MLP neurons of a small language model. Each row is named by its layer, matrix (gate and up: input weights; down: output weights) and neuron, and shows model dimensions 0-255. Each number is 128 + 32 x the weight over its row's rms, rounded and kept within 0 to 255. Numbers have three digits each. A neuron's up and down rows have the sign that makes its largest values positive.
Before each neuron's rows, "fires after" lists the tokens most often just before its 100 highest values on Wikipedia text that the model never trained on. A number after a token or word is its count.

fires after: " " 43, "9" 18, "8" 8, "1" 7, "2" 6, "4" 4
L5.gate203:113161184130201121153089080180079163153155170176188096154118145070110125117128075097087157103129091170150144115128135133133122116150163155169126126117094088162097148172069110069139152115089074090167136099128150162117164133088127022124134080138080193117096124146109136091159098126104149143083081192157150093114156129161066131124110114170189135113135198096148147153122155187100167153138147161133198101113119124116118099099120130088125089165134130153243065148138128139091082129119152092166136169121183093116092084170116113140162101130145118081141106100153114129176132152150118186170074153150151108112151130106113159111142136074090105124139109156211108132111132153139094132132177064146116122149182105130098071147196093148113190115098089185168108205109137173128113148113112
L5.up203:152125135139098178091158210141153158074179152162176156046148162160158116157132167203157079132113129087131071137156148036144107222102131094166132117144112115126177173172158100151105169126114134092105147158167080112098077146159099186133095097125160098131153102140149152122203163105113048135163092154098095169100150109176136107099141109088137129156142087077105137167166073125120110138108086120124151109055164129180108074155160124161108165135161183149109130078115125196132122126147095126070078153181147116122172140161135121167189088094173078116134119113154094112093109120112111128189131089170115136146123126137093124129129178101112164074123126135148107205172116115174147133157090109099156108181100119155145109163103142159135117160125139140172150119099136164155192109134126
L5.down203:152060118147126110108115103139136138097144097135161135153130168164080089134097161197056185126118125148089182132160151149133135170094132145126148086141146089138185066123169123137112137119135111137133128107130082170156093105119085148076126154096167161130149074107099170118135114127123106090154096086125178119103200107190144060132176057081104167168095152123124077048133175141135131115148126126164151073105035094143120056139142142170098157115092099163093110179117174135136085162121139143128128119104113132159125094132173128060129080092103068170151092155080137161101202120129091159116105166162075138211139025100152163121119144175137161119134160121130141100107188170110157134174130120113145062131091094178157093146097115117101113098077101066093178146114141151151161133103171

fires after: "5" 17, "3" 15, "4" 14, "2" 12, "6" 8, "9" 6
L6.gate681:170072118094108139102103134143146113179097176131134066114111145102170162099076155187080131095129142131153131100169139120142097166114083112136124130081195153099079101143099119112144104103128180107118087086103130153143133131131084156190082184122164130118141142142126164134150083115095077163065172077125130116156124109088136079126140140122137108107110064152157156157104131112136138101114112142149235112106128146197134141127138050132146150127151134122095141078177096173100115097131126092088162140144134101122187192182108149116134132140120217174165076083116190142164091121151132140196124115204128160127211142168134108125134130124153102153114152122170158152156084118113136128081077166146114127059113083099079178138135122083142150126117146129127175139140158179159142130130175
L6.up681:131109075116095137127168109064112130088111104102165084130183193126125162158218070088077117073102151127128178131136173180100154152112154149136092183084128176052106167157073054199128061067141118118152097156148147150172113130175157143123109202136096148120143091098094122160170106126116100141118139144125128170142101144103130123174106139168124139067113076197125119097063141119059118088113124089166161093123153172130164112152147102054114114105146120132143123099096093096102123084106087096151130118084113151119152139156125129127056154094187098095159121104135114099134159137126059166111113109141143139122139101154112117137107103106110146151142130133130171138143115171108104158095145173167092140139093139141148177207111133109152127135147168108106096124123148137128192143102126
L6.down681:116116132120143101125150163128144118058158114091048136113088124130123130118188115117102105085089077130144140111154193138140091150170135144165170143151108148176111149141129079150147174180147202117154144113139075111134121127114165086124148117066097131131055063113142098083180057159186173139136122093170223093124145070097135115090171074194175128115137133154114126136158157149133142130106131115137170068162114070139116219098135141118106086076177121201086116116175136143136155077072124154102110096071068176134059173137166104163083096102106095158111082137136149114125106133124109144158146149150131180117163112120156135159156107131141144154191160086087103163157143156150087144151166158126119176073190089113144157140110148142092112112192122078137119103098147168134184108119166

fires after: " " 58, "2" 13, "0" 9, "1" 4
L6.gate800:089156095172183092140181112157086146093110153107165088131115144124132122096156081090087147140114058092132142107146103175077149101197193131151119240118181146102130128104165134115058090117163150109083110063169126142156142134100143109111141116046122073069154143101136154150099144142184202115095136112156114119163110144144117100153124098176148094160087113092140206161055123158094134076104132140083132170131077124155114112111150147098159130120091115066134128148132099137152156096134213170110126111120158172163144077159152123123128145093109150095090103146140151148132172198159129122137166088127073113184124126143120134123129141125159087132153145057095157136139136131159151110100161145147138086140133114124137202155180154117091171089117085188124100106098115116056120167209088
L6.up800:135144148118167146096095181130150154112156131066204122059162130097097200126116108127107197119135088099102188105098081133130085118114091135150100182178114131113210111122139149124036101128106140118114164099141107085126156152107174081093090117140172112088156063124137133056103094154169160083108100162101102172127090157140163126144105151139100105159143109131165088111137154124116066120095128089129115171160137111100116087124191118122161163150155076110095136120165154147082138076095192180109141111162167127082087137139139108083092081108163106146097149107152137126142141175173118134149126142116134076165165107146075023157155152106177115123132164142102090143149097176194137121110176094131151114122130143177118155187159162141096136193142069125116153124092073087134130108116083
L6.down800:115167091113177131071135160129133145158128173162126108122124109160141124058077114124105159129144137155108109158052190089119145183145146125109140147148125133071132118094225101083106131070104168155087116186098151161219073188111164125080136167129092152142094123119120097127125130125123145125091138179140116139092141153139123127089103089122146208176106114073099167105096125125108156128135134102131165131118144101134069055119161087139101142113077112161166104142162119109156112171170146096129100105165106144136165149137179109092092158111134124083134116145103104167099108134142122157151134151160093066109087128186075150178085099159149114070184146100142124112143140077102135149067098110156158165076123123144099155096160189135093112163153112127130174156108158140094134123093093

fires after: "1" 45, "2" 16, "0" 14, "3" 8, "5" 6, " " 4
L5.gate134:201095149100153185111143148119118108143058151171072150146198168124179146120080119101102158115177175099096135101178125135086115135120093141155212095154135189109115089065117141124176147054107115074195118132158128110128111084149125108128133183181095133102165128168179126105173077144146125131140111166107161152084072146089130145104194097151174117153118157132105135162100136110154149073092141128106101127086194129135119096163135089075106111082131136072128110146141132100160143076130186079122140078147131153155109075156091152166137164086057095131132121143104095109151134137161136158133167181109162134173179142151133103108094152062193077128118087120146162160111132175134180144125171116170207078161153207155153161173143123177140139144191119162108122167162155115141114143144107
L5.up134:131088167151095113113107199140135125121111107100193110091103163097139122105167132147134111088117066150147111147171129081140132149102151158104145090137119072163138170235142134089095136091156121175125086130103120084150114133111165115091122109110090090093096076157057123122086125117116098151126117095146065149227121088125121132136124118117155137140131133166189162124090077105155072157122135120166105189148098126156160191123127088154115126193103073179126157103138124074151099136168130126179112124082127158103132150119096134152141158052156078148103102160109126050138119153088119087120212141135075139136140182062189171155147100143111161142138160064174123152165135131115083119153140163177145124109118126159144114058162118061085119125124097179156099163159115140110162070101125
L5.down134:139140125122156161182162108185119178181149084077142099114125114083096192131191104050143165121178099122157086154140150083156147085090081092140144218136068086141118129176137154082120158108144128157086143095141158110107133163160062100139151110074176138121099115139072103121136106105108163152153108129164096132165134130129167173145128161152105139094185169175132171090150130077087161110162152119107135197123086102116149148202118111088182102140077156200111083100114146111126160092140137138126140134171118173132103117110143162123211127068133139116119143153096073112123150166073163111142177150188109124092146108089117147149128073090155170095141146079130094134111147084126137142101142155193147096075138164127177163117109088123090071124062131160173139129149086151114132120122096

fires after: "0" 26, "9" 20, "2" 14, "1" 5
L6.gate272:142187127174153131161081164140133142095132112066128136101127123047130116177064094133109152132123119166093192157112129094134079125125116111155099130190179141084125145135101105161113119065113114177096067116118129078192195116129084114102109081082090152098130113123165133164179206147137127102120080159132116140108110106142099157131094115134140137170130156099169152144102069142150103146137078124137151142106078110130150112092110136180116160131132106169112046084083101127124133156139138160104111112097133156124133152101106171142092127143105057091150055120168097095189173113092112158150148086084143069118184093167053093127134169128108141103120157114198172130112068109106136145108152107125185170159131139151124169149122133201173165121124138125114072095128148081133081097139183
L6.up272:101137137124119155126123115125104085138152167130021145170116130128124105139129060082106142121160123150105143116040095166124119104063082092144094115137174077192090123113163110124151129103103158089100189080140186103135132158060144098096117086115158137118128170118059110127154164121137123081124088168163124120161134215133047113091191108145149120131154084092143092156168115138115100094167098164068109139118123104100143118089122097166095058156103090167166098079172097175144104077143087121171142157124133108106111159129116072116202136162127144178169068149122149080094055131152141172114119127116112108150169101124103099120167160149080110129138116139105108121091151048169103179159137126147114105076110132131160143125095100071106093118069116149075102119139147107105099171117135
L6.down272:091049166122137158173128136064103161093097086185060140113098156157118138142107130128078078151139143143176126110095131121154087115103110120103103096116149136147109162185154120099155110113133091111108093147164109096110150126085160108164112132119104154123148140084187097156136151173138082045114150132162112104121082086074130151103153123120120143119088109123168117115138120136150092095084132106109162129133131135213129136122126075120161038143112102084159113163172132107191129126150128138106161076111145093128109153140078162124116110099200134179079111082147099101120164159126114227188142130131153152103141080166118128117127168130144140055149231091143083142192167090147131150145114055131094133104111112067150153103148085202141181147146131095130064131150118162085126156134178

fires after: "–" 35, "2" 12, "0" 11, "1" 10, "9" 5, "7" 5
L5.gate707:168169132103079153149150143138144150101172129122117110133182124119134152132136132170113086085115152157110124179109095188115122123165143080129133140083131139163173112134189137130139172094116110146093135123168140120077161113174158118071166147143093135105149130105116124100125074161125185138113156178112129084178143151130158164138087071120156109163101150103108124109180153127106058119175159063145159085135153129092147146157201107163142157139095052070156209117113108109127163189111166182089117103151142144146155118156165140112187179113119122150133098080135141191150117152069172143119131097127137124186168190103138090144179156142136136077120102196096114178121161178090182134082139201140118147162163173145151127185165076107121128151122125109128139135102179109081120168080130
L5.up707:115128136123088162128133131118118168111135102121120139070076110169153132169072196052122111128064120117063133184146124161152132130139145116176102142141113193144114142154111152146130164165089106127146142130142078139110160137126142167121102142116105142110152133128120128111129111100169129076082123112050164089091169144086074102124158101105157057096144180131140126115087166189115136101123159111070155041067116129128141164167102109124098100071145157127121140109085139125143154101120127078079107079167148040162094117124120088125105144117162080146138134163178138089193144146085098123135066087172133081117140050179204158128122176165194139114169177154147095149134133129090122132112102137121176140069125115126136117137134129126171178189122068158155082165032094138124136129132098
L5.down707:117068168177124101137062103076176106084122103099083154105113100131146142078137175076141130117197151082146163169188126060139054146153106114156137117162152135105101155111122109107106079166125158179145137141072022135142120137091149119123131118118127145169082120179180133185115225120141116154176106153163132164083143157123094129148092130160124161136150124157108142158098114114119143131135124161110110142093121152124106177113096164121156154160174180156143142150122143144151093079200091077154100176184098134143102104147143099133091114079127170113143168128171158099136133107156172176125133101142135120105088117124172125132126076169123080143179126146107171091123142160109155072158119147073149141074115085093103147124137188111084063153123160163106147151104123058132165132144115

fires after: " " 82, " (" 9, "–" 9
L6.gate767:141097138094168140111084105189134201153114117142130121153136165159122121136107118142156156080154141139142154087076140118176099068166120151175159155155127121166139093091160110147190148109132153112160092118128151110074094128187121152130154161121162119142151112178133161087148151140132121175166151127095119163106076101137158185126089163172071166113174133173174179204104132091161120145097146108110137181137144150088119148095228082090191155152120152120143092194117105118081151111128099107183096131180126118084176123198154144123143161128074136150109137099109117117094131187206068134140110133153146112159149094180081097123145114090112124150110142110098159198152069113156138119100145092147097145112144184142185109098117091167154134072121155103151121141104086127141103169140068
L6.up767:135071120105121139145110138138160107149137105192133126101122181078162142104114083116110170102127154051104114112126093105127120153154056102065081136174074124080115139090134116150122075116103147088145099107122131121076061102172084166129128151124177106175128113099155116086115179118128149109144122136122073144117130139162190172156132110161147100156149106047100115145163176156115085155102159110103121185108182157118120171116108055097161166124129124157075110134104124171082133127155066157078137122170127153133148122174109095169126115116093071196143130097162145129073118133107131109164122164120142149103173148146109101109150116114096146097121114090101140113130124102128202123121165095149070098185121155149136151129144225125081154110202098092174104167135106103065129068150149
L6.down767:176111105132125111127172145129152164091116114085158106156105092132106130192211123084131158115112120116109136117138166139153087132134072136127176156106154105156108142130150132127085138127194130212099097144131101167169137132151094157146144215129169045110155128106103133071087143091173205165157087101134038113138148115093131159141146142180107104118138102100191126059134095113138128145123107142122115137087090051171050147153142150110131135115129095193091120190117060107148172116093125178103142120153142143118102110111165183132143105091132142175081154149163134121092085166098138078126107114112070201142139084145114119132105120145050118136088168154070120073173107151142190152167112110147101118160097100121098177147087097142109157098150093126141145104109160148112183146098156

fires after: " " 75, "–" 9, " (" 9, "." 6
L6.gate331:156110134127146176105099183144154165077150112080136135090124089134154163166177131174106108135167122100130089075151123130179140134108129112088128111149080091179205104117134149201073170133086115152150056150102102117126168131122147149137187129143137162085150130127085144086147155165156139231095109105175113131112120125138112124137141136169098157159154104181173088135143148101087144136075153129096126101118167138085139163139145075078126133155160191170103144123108105105182133053201108156169105084106179096102151141122136156062129154166102066142141123078181077115152158105099063108163175143157124127145060122182111055137141124187148092166107179114114203170148077115114099172142145106182110169158146138100086197158139108134082177130054133123176129134154114104142107082132149
L6.up331:153081117139145159113156119119143128086073109111149156133111104122142160130183091134149096122152132153138132118146117108056091116009134160138140120134097140129121104127081159148078163089044100117128087133104145131141164113195129180140139090146106086171081169128075148100132129114111114114166111129052141099119134098146168208107100153116075169098168116163068145163115131063171154082111123120080121135168171135115119149121147100091153163114163164111100160170128101121050095125157138162129162138176167121113175152167131140116179103074121111142064124139172103060146095119106087113117108094103129193123145105115098122117172126135160141154110162112066108213117103137109099141101138179168091173119113108174103019129073131136143157152158117173185130154114069060179129146123172
L6.down331:165100126165120138105186045162138177093103098148120175167130158119091117125115108129114110093119070150148134133189111091092108197143081137108188219159157153115139074131158111154138138068100106138135146090110087155202119096142160129122153160177127148120098123137131151177143101137236148138149124130088148162110146118135109139105125116099116165127067135135144165086050104109140107203137148093161155156120147104104168114117159105058159151115110144171086145132112068165053098131102105140086123128135142210067132091126148138093147131116140116116060107119116102061189186095129129146135056125146164141163096075135105145072165095144158108116062119096084065093173082142131078145115163132144120111129129129140073097166117094138151177124244152129173132148132146123096161126091139

fires after: " " 54, "2" 26, " in" 5
L6.gate38:121101105095174153073046088155098127160132186090180178047129191132181169146163123117091097107186147111170163121126101163120102155174082124109065167166110089125177170153095152177102149059144104081139134146090121084158201185160119170168120139132160076133149158202098087132183168140138199125157096157110156120127154153104129193129098194155113167104088155147120131179126111112122108105129099089110119143079135167156117168123154113105121146185110146122093144124122082088115111109162160125119110152060155106116100117150097097105163116111105164119121122091171158147107114139167075128200134129165152123135137120118142149120166112076106095161118182096074121112165084135127128144136159157139105142147184083133125138170115101142153200132126156136111052111119112139115155112108132
L6.up38:138095128099102137096099142128144107187112157112112099086172112089163179064119130153139163085123137112108146114155140106134139154176173153120170149144042141125144109084128158159113122071124086109128158102127168194088131089112114182072102142099167105137126077127098053137150138112093132157081089126090131170122113174084083111092096076131173125087120152109145117169146178160142104084053107118039139111136078110146069083136133155125104106167164146122104152152122126073103146153140095201088094139175135140154170100116113139165116085138101086125166126173182134150150098174123134139208146165116099199121171151165125098135088176141193057167120098130141111122111129144144109130105159149120125086217067124113127157146095108115132140134165135113139107074052117124190116076073111
L6.down38:118095107112123153151093176127172118168091092141115060089130139142161165161091175146109184144133098130165148120126213127075103188137097176065102109125184159131159124148119177146160153120106117114084128113084137156141147130175127106189144121119164132154147105094132112101150103126100153153087150077074147111062133126116094103143075138159078156134138097158095075099134140092073093076113046096121135122077112085068138128155206152092166112163147158079099172181139122118136132109150107149107119090147134145163146104149122121124167118115101155103078158124158092160111166138127195099125118087116119148138134129098148116173102132093101116108115104088119097123140076181075137111111138145140133171159116095175128090221161127186144139124095114127143084133105105086151157126089172

fires after: "9" 34, "8" 27, "7" 6, "1" 5, "5" 4, "4" 4
L5.gate826:124123146069155128153133132154064131113129065173133121105188140075131113122086074129127160143102086107128135133124126155076166085138178143163195115138098161148179188157169127123145138105116138137123142147119149130178183088169178174137077064086174180137128057179181190126127127102124124142141094134207208116137180117148146128156153135137157110142112140171151155188078124092146113078104103123127183161129165163069139089099175159130139123112149137074066147139082132086129146157185147124125069144079125143148157117129188156164145158142137151153134121138133130121201116125128171127148083093126126150121131160157121157126126118104061163139146069096054129210107132058164152118116134209121136128148091147157142182127129076148099169150113084142117118203093175083115102143130109
L5.up826:148107132137100205148074098154096086151142200091181119155158105149150148134110142151153142118105149114198099097124094145088104154208123117104092113104119097111109122186116077090135160132180142118097173138148120103116144135124139076142186165069126149148124131147144154062140131123163124075153121098103144133083157173127144146114191166080150090111108082048116113179157091131137173088175146120093049112099154136107112161159110085252133081160110145141168110151092147094092081124120128062114213138088121177113141128089155168112159150138086147082135195079138139120086128121142122169067120148126096139110203138189104169129150122085213127143132140162166083071170103113146159153127086111088096096176068186104137144185083164149114155112066134134141151133162112125115142099123156
L5.down826:150116099118124163090176115153101155118079206147147135123104112137107181170094062122170140123058123155141121100143159168178080104177083132186120136079145166088082105064134111086136152122143109169175124170092095151083112144132129153181106173110087088059133143107084109107098122060148133191089124188146132135159162110136114156069083137160106170154087128085166111138156148193091119133173120125168105091179148143079142159116117121175090152139111133097077127173147150216082167182172098114176183064099153131069107119125082143118134147051116091104136162154146094128105150157118143078142177123140122126136119140144138107144056149169156126106126136088149141102124156083127134125117108106051098079121147105111180110137114153127168083108072094103130108134101175174120181126150151

fires after: "1" 24, "2" 10, "5" 9, "–" 8, "'" 7, "3" 6
L5.gate832:096142145115118128143094101133118067102157094174110089074156141156122157130082125150071079119150108149124145118113156140127136144187138104126143178089123133104143071054097113121146151132126070132107121121194119120122105072183124177136046138094192106120158102133093096146157104174138096147141129136147149127147152112071170123134134087124120114104070128128151093075144115141163125119099091183148184158109106135066117083129149079134139167138182052083113142096134131138123117135110157125112183173114158148179121099125102097161171149147157121176111135160156120182162073129079134119101110055120080174144172182198150093111127101150136125160109094106085119148159163123100120147176157131155158094079097159109099153105101078105091139124118168173185171093153140060125145121146045
L5.up832:216110137100143163121133196098115107143124067111129127100129108097109152178090164171096116164117162132140160175136107086098095154119175062138089127169072145124149164148122108099142127177145139158147124082131133101089102147083115172160112148138161100124129054171232153120144139121118127083141093160147120147119097141112122113047104115172153106120142131167089082092132101059137082107167191103122137123101153153188085153114137125133110188183148110137091126087153107096132165088111147194088104179119160106112205073101126124105109083142102109126128167133117181081105111121159123134145148126142133124131086139174088165132145185134155125132151166149128091121079108151159104131117083145131078118157040101176054163187190185128121085116134160120071091105134108124162136209120147
L5.down832:138137099068150144089172174110135094153140119091117153134132106107144037112138123094147101123146148114192095098151122122143117119116101088163063062152117061123136125127204141145064110125090099114141121194174140109117152128110134097131151099170123175137149186025135136128082102123141167131083112135154122121110160116112078167140173090094148137146125071128152112158120165111086139081130126153099135174167134105210176163100093090120152120126088120163126059147152130113104183144094152066189088104136195142199139090122107104137131159101151179108186152163141174122164047111175156130147105165142096104108168135133112138117117111071104136152102115146180148152162110088065143156081139112084107149173151158160122141108085171116131145120114123083117126143199183139105086100154135

fires after: "6" 20, "2" 20, "1" 15, "0" 10, "4" 8
L6.gate852:102125134151103131091145163161146098167137141142160101131128127171121156107083063117205110165160108123142177176157167130152141195093131154144097133109205086151136122174108099095097106138163106118081139160169150137090116173149131101135174067105129148158154118082098092148181168149134101155095099138133165089181215166082194089116081147135193127115159176076170151120111093129124078078126145114140131166155058133187128148080117108156049149129156082171087117125131113194175122082174155095122123118136155148085147121162105097123109127073082086104140099132156142145172130161093141117164159055077129041133118144075134147165091158088113129159139120169178134155170125159131160155150155127085130162111138130055102174112134076115120165182097179127120120136105130148117154154088121
L6.up852:091116125135102095154150121148098119093149060117084144169119163137142158181120126158151155146150144170120155170111177180150152115119127193099154160074140090107091128152139146114097141127061139172131065158130148073127140127121130149130130113090122116142090100111121111172101073182147112139144101108116150170151160157158154107101134116166195104052174178098079089176166101131191093163088085178129133106097135109177116141153073129183088108105140153141114163093124126101140183163170119145139114167197154137095100074152140105130080164121087105104135124066152140118075130089178106157134144186178170089140148166122214153061138160123151077150137150101122094131125126221151150112147127160144121097161105120124135164090137101078182057107087109145192112104154084100127133122102167
L6.down852:178149120151114191112139121121130128095073134193119120077168229126116103078140107082151154175158157148176141109158104151145151150177090152168133163149127097088114096189087139100134134111147096167099141118135156140119078130107124039134115124151100159143141133114130089136112130094145141153127121090055093053167140079105155113166103141144150098100165118041068179132063078137171125147148155172102151113139096138132119134103150113178129114142115107144157108085162134123056118122109130089129144118139090087144081085097071069117139195118148087104151156136128129134180134147200148140178147086151191198109139099083079102115061155041127089125145129141118100131114152118092145180090078142126082150132112189098103089145148094182159131138203119160113109139159117178105130140127110

fires after: "1" 41, " " 15, "3" 8, "6" 4, "8" 4, "0" 4
L6.gate719:155146076171133196122106144132069165104111110162134175191086225139139116106151149129123137141153095141147122098178095143137110118156168137122118103096023187077114165140109124162117090153158130158090111136114153170170136120088157114118086094152109096137142147115057100098087097079199141121128120098151089085090150082149123104092113161103144161181124076120146192114113083159213125120087128140062117160082184087114120122141083157105147161099134176188121098106118117145129101094143159132137142113170097090175173078100095167083122122123120030091126082080137129178123127191132124080108188105128113137129066128144145063108129074135135130134082112135157124105099112110068174164151130100145140095160139120085163112161063092159094137120099151129137135129144136127107100099193100
L6.up719:131096172087142099129204177148102132151118133086149118157153140117151118128144131081122176138071126113129113116101080113097044080100154138081088161216084076122141163157153121171130086082113158137048133118119077116135165134126162101126103135145130142134084096157092105171132106183118155070149115109100161165159075076119111098060123174126141110166113114157116111150167040117132123154159164137081087126089125160083183181111118087141087097140100118148082078098159146074107139176104113142199118144119127126163083116098048179204085080170127176160098106079093165126156138142135120139165134120117074109157142141161052099146062108140094129128117107103135125102149072079178117122149165139127113120116178100192181125158108125134130142139157103162109182166103097113097071121147189
L6.down719:104111163137178145174126097121094127156185108199100088110107158110165157138101109121116097083120106101102099182114151113126092097097172208115054120109126161170098145141121136098172105153087170127082096154163166168115163149129138133171114180111114141091045145122130171138143086139146128106074142156176180109154122171142147170021115113109083175158107107070126044078109102120114149113102149114118177147140096164092121127123113112112099151115131139141158115047164107143126112129127143097101055128118157134153129092151144152141201169063148128173158097144082168073163139087119152168162118120126147148097135177081168159116142129145086209118154077129125045070137113120142117129147164127151080170168121108077140132056102104162159074119188115125163139149136125163057120108135200

fires after: " " 83, " (" 5, "2" 4
L5.gate409:102128099149158102087108134124134137136074163118164134150181106095106189161111087121084137146106126120096182134124110167130121090126175145183171180148117131178116135175185175094110131067096081097149079072195116130110128140191130105038113090113146144144147132164122161139096073116091189193106213162150185170144111179104178089076125171127134097123199106082092135142126118152138101046130098099115132154137143082114133122111190092103136107163153086134124182126141130124128179155184102187129149150145110166105156153131146109105193175177149124170133100105118145132134143118166143109128136139152178186105151149122120111122238120081164129159167129126070139132103132110102164125138114127160081166199125078099155090107155139117142155113115133150118059077121204142113154099120157
L5.up409:163117174075137126103152135113092132135141148198164138076174141183165157128114111175140104117154096149098063102165099062130185127143111090110103097106077176135132226187133132153113096154155090097059107122180090151159102170134097170095135178169198155121127132140105145111158110173129129135128086173137145094196111120131112117162150176168123076127153133179124116145193151162102095114088101150163105172098172158140105088171144135130139123116099119121110095177141101158063146084132138095109130148143097134117178096160158166182151088110157103179110179050137110134122109207099160148117111135152161165187151068195109120140100100133066087145122183100147084123105103137162111134084069121126131099118105166120155162134115083104170129186155134144117178119167080109130060168076084
L5.down409:137071105100124083144139113149120193107128169112146117122060137099122159090174091068029141123150114144137138140126167164112110080148117153124157122125157139173134167121144103173132104144159161140115136132093172172124135150115111138097127160163136097159111123154107166106092080100069125139141146237130097086095114115145101108169088126129111154188092151113113101143108087177142130201077108179112151142109082116177107075105099121104106124147133132156148092196085074144110121127130208079122124201109114149149069054124211125149179162114124114157078099076074139092139157113174120180131151126074134202119139095109182146176111167092087092132131142093121184153105176202206107119101101116152150141078150179153141090122133110106119143126164121083121124157111098191121142121068143

fires after: " and" 63, "5" 5, " to" 4
L5.gate687:119101155140144131107123079151146100129171102169102129098144155126156138077127132144129137141146146108160118107051141083138110119139133110110176109109099136164118109137128137106152163100130123075143107106195116041163104115124115154118191159059113104113098168074098096115174107106070078183163146127093148081142144115138173113140176088124121114154141100097162106108141173112128124058105122193122108108120128169092135134125105165135119106129093086158065137078110127143150117095155167152084148110127148125143138170111124146200152159074096138130215163133092133096101137162114122151103085130154116107090106172181129081099123109076166185192170068074152107156103221136105095141107129043200157103130084124067090035131157099108084194083190171118134126182152159149103137143072139
L5.up687:191103099138140102145158165159093170124126110154163076201110132114117120143133125166123134145186150123115164185137147109075116118188129143102116127160194147088131084114129085146027090136121119146150146185086127126143085150163086122136096156148144136163150111137110089116124165156125115100095089127139124105098108169142094091139103135117137128094153081142174116155057121148132173161098141126119088100170130195142097173130120089162124150129142133205171131110091145061117114150180102112177058184067178084134182154106124124136131160148120096085050146108110106164155149127102095150094119098153141109113154155138099181159150163160110101136045109203119106110150098077051134091093126173115085128126151155119175107146065143138059161083065122167094169113088125097115136136177129
L5.down687:133207080077084138106114146126145138131135204079154162128063161107109169083107119124116138133157134122140085112104120087132120143155154130107128104134110189178126084111103212077110127120101117096152093159180124188061080150076089098109117162135183113127111134160123112101141083125156087113113113138144185128153144121149130184127118088108130078109131165117117100163171179074112146108139095102145117149150138065095097168162152133106115146191089119135127187182127127161127107105142107164093132121133131101160135066136155106093142151146158095113141125199127206127118086124064153098180084192139149096121097079120115192088056176211120146091137107141101161138168104125148125135127131176222175129143117100111065104126111105126120134111130064135133167109105125121089153106142103

fires after: " " 21, "1" 19, "2" 17, "9" 13, "0" 10, "8" 6
L6.gate935:118130099135145134147124113149062166068161114130168174153199180127141120127141109155128132092192129086155096145134112154131050083111092146193074144115127154118139120128141151081086134139093085119124109163141152088081136129179141157129188149164205157128104145167094088086181126148124133172115076162101162059148135075136164123099131119141087128116151128090123121141121127104121142113085073129147110167162132084140101103133120152154145105160149110096083093142140125162175129158096193214109162128145116157120163167156111182145133185105092152130060073162174073122169116101112134108148134134153127152157138141163069122112120163119126220153131088126139146153100083138122166174115131147098123146079143191146120112163116147115129098169163211139175158147069176138145112124134071
L6.up935:108067136112173146119106105125125105093078097110132141113182155090198121160128176143140156113143104136187087080138126108120118131092151098113101170164133160131168123182131144102116162133070136152108122123175095138137116115195104153189169146088168138165088082184099077165160210139151163119111111183104145166130139128121141151146100077128111119116103138079124139184174170137132132126088198103080171142138156114039107118087101183141108152172106149120127116158152121105110113188154153193117151072063137122127190197126117125111175094202132145172094140128154164126093142108165133119152105130107136113094149091179142136131202146178094129156147088087106161175128120122115124175124127118175178160097136171084183086153112108184109166093101161153146141212136147193115115129131195
L6.down935:137108125134084118141141109133184148162133143125075119152092136098121073114172106115069124148150074130166148126119096139189135215120158083081101172092119106130158132049157137087114224143109092133118121084159088100143101134134126136190101141111158163170175110106104111224180106105144114122142139092170125101180129120099137103145101050088147156099123145145137097171163144156156119089144107123149167145127095114114152162109059127150100196091093114137081104167116163147144088123141099116184154127153133077196111122089101164087137130104125139155123080144113139106205196117129134089130120142159138105139107140139161144156137125055154089128182082155060107114141165061170117127073149126117190092118159118104113073168137118142058144094091164119108142199160155119153153151106129

fires after: " " 55, "," 16, " |" 4
L6.gate264:086157153107148183119103131192098144137093141085144164105146169079130137158159077081112126081106088095107135136107127121128147088165147100172130156154109091093112082173095119087151148089114124108025090069118153093105183078127156107095112082154105138137120157112112161093054124111072127119159208138143117097134057087147154202166141154122124184141112095119062156184084156089150115128145092112152117106109127121120129139126177122063072094105154138097124095146124134158122115103143146125061148134126137143083142128157121130117142100146068091091104149135142173086116123109115076083145164178130147167171121095082100123098144149086092104111096154096055079163068079147111128161078141148115108175141104191123164110148046138172110145111091146061115196132068145137145100201154133
L6.up264:116118126106119166130121067100159140087129180138153113151168137148159140152149113102168069129164118138129182167112096105139135134100140072136133154132136103086165111148116191177170072124079165158106069118145097129140178078148125146186159115169076077087118133189090108136071165153160106097118160131080150170122121089084115110033080144050086167116172116154139096144101121112127167076164150119141152130079127117084167179161122136140099090054099147118121129133109059100147099122121114099150175091102091143118141188155111128089139106159112123168055134161197135149113119123116137120115083122142143149119104105152142145176169121134119174127148127030188157094108154122133138117136172171118086083192109086130169122158138133165106129134069149211158147188175096113147094135101139
L6.down264:110137138142160145077133093105053170121115114116117145152147157170177119145151110141073117156124172161149123111170114141141121152151118089121152105174117163111167159121122157123175082091064147128164130164165153046207151073116116101188102152131108145079157156152138123145180088127116075141105105185167096105085134114136144095103084101086129159064131080122146155121144142113117149073185201105071104112129159111165101163080109165175116143048088124076106141122144110190100107142131110153110096186082101130135144120108127139095150110132101132180159103100161130197048152118125108126229204103093074143111123139156136143101134164141123140147122112070177119170125113035062091111172068169175085136128136114114182144136104160119138148152116131178130137131114078037083141143165107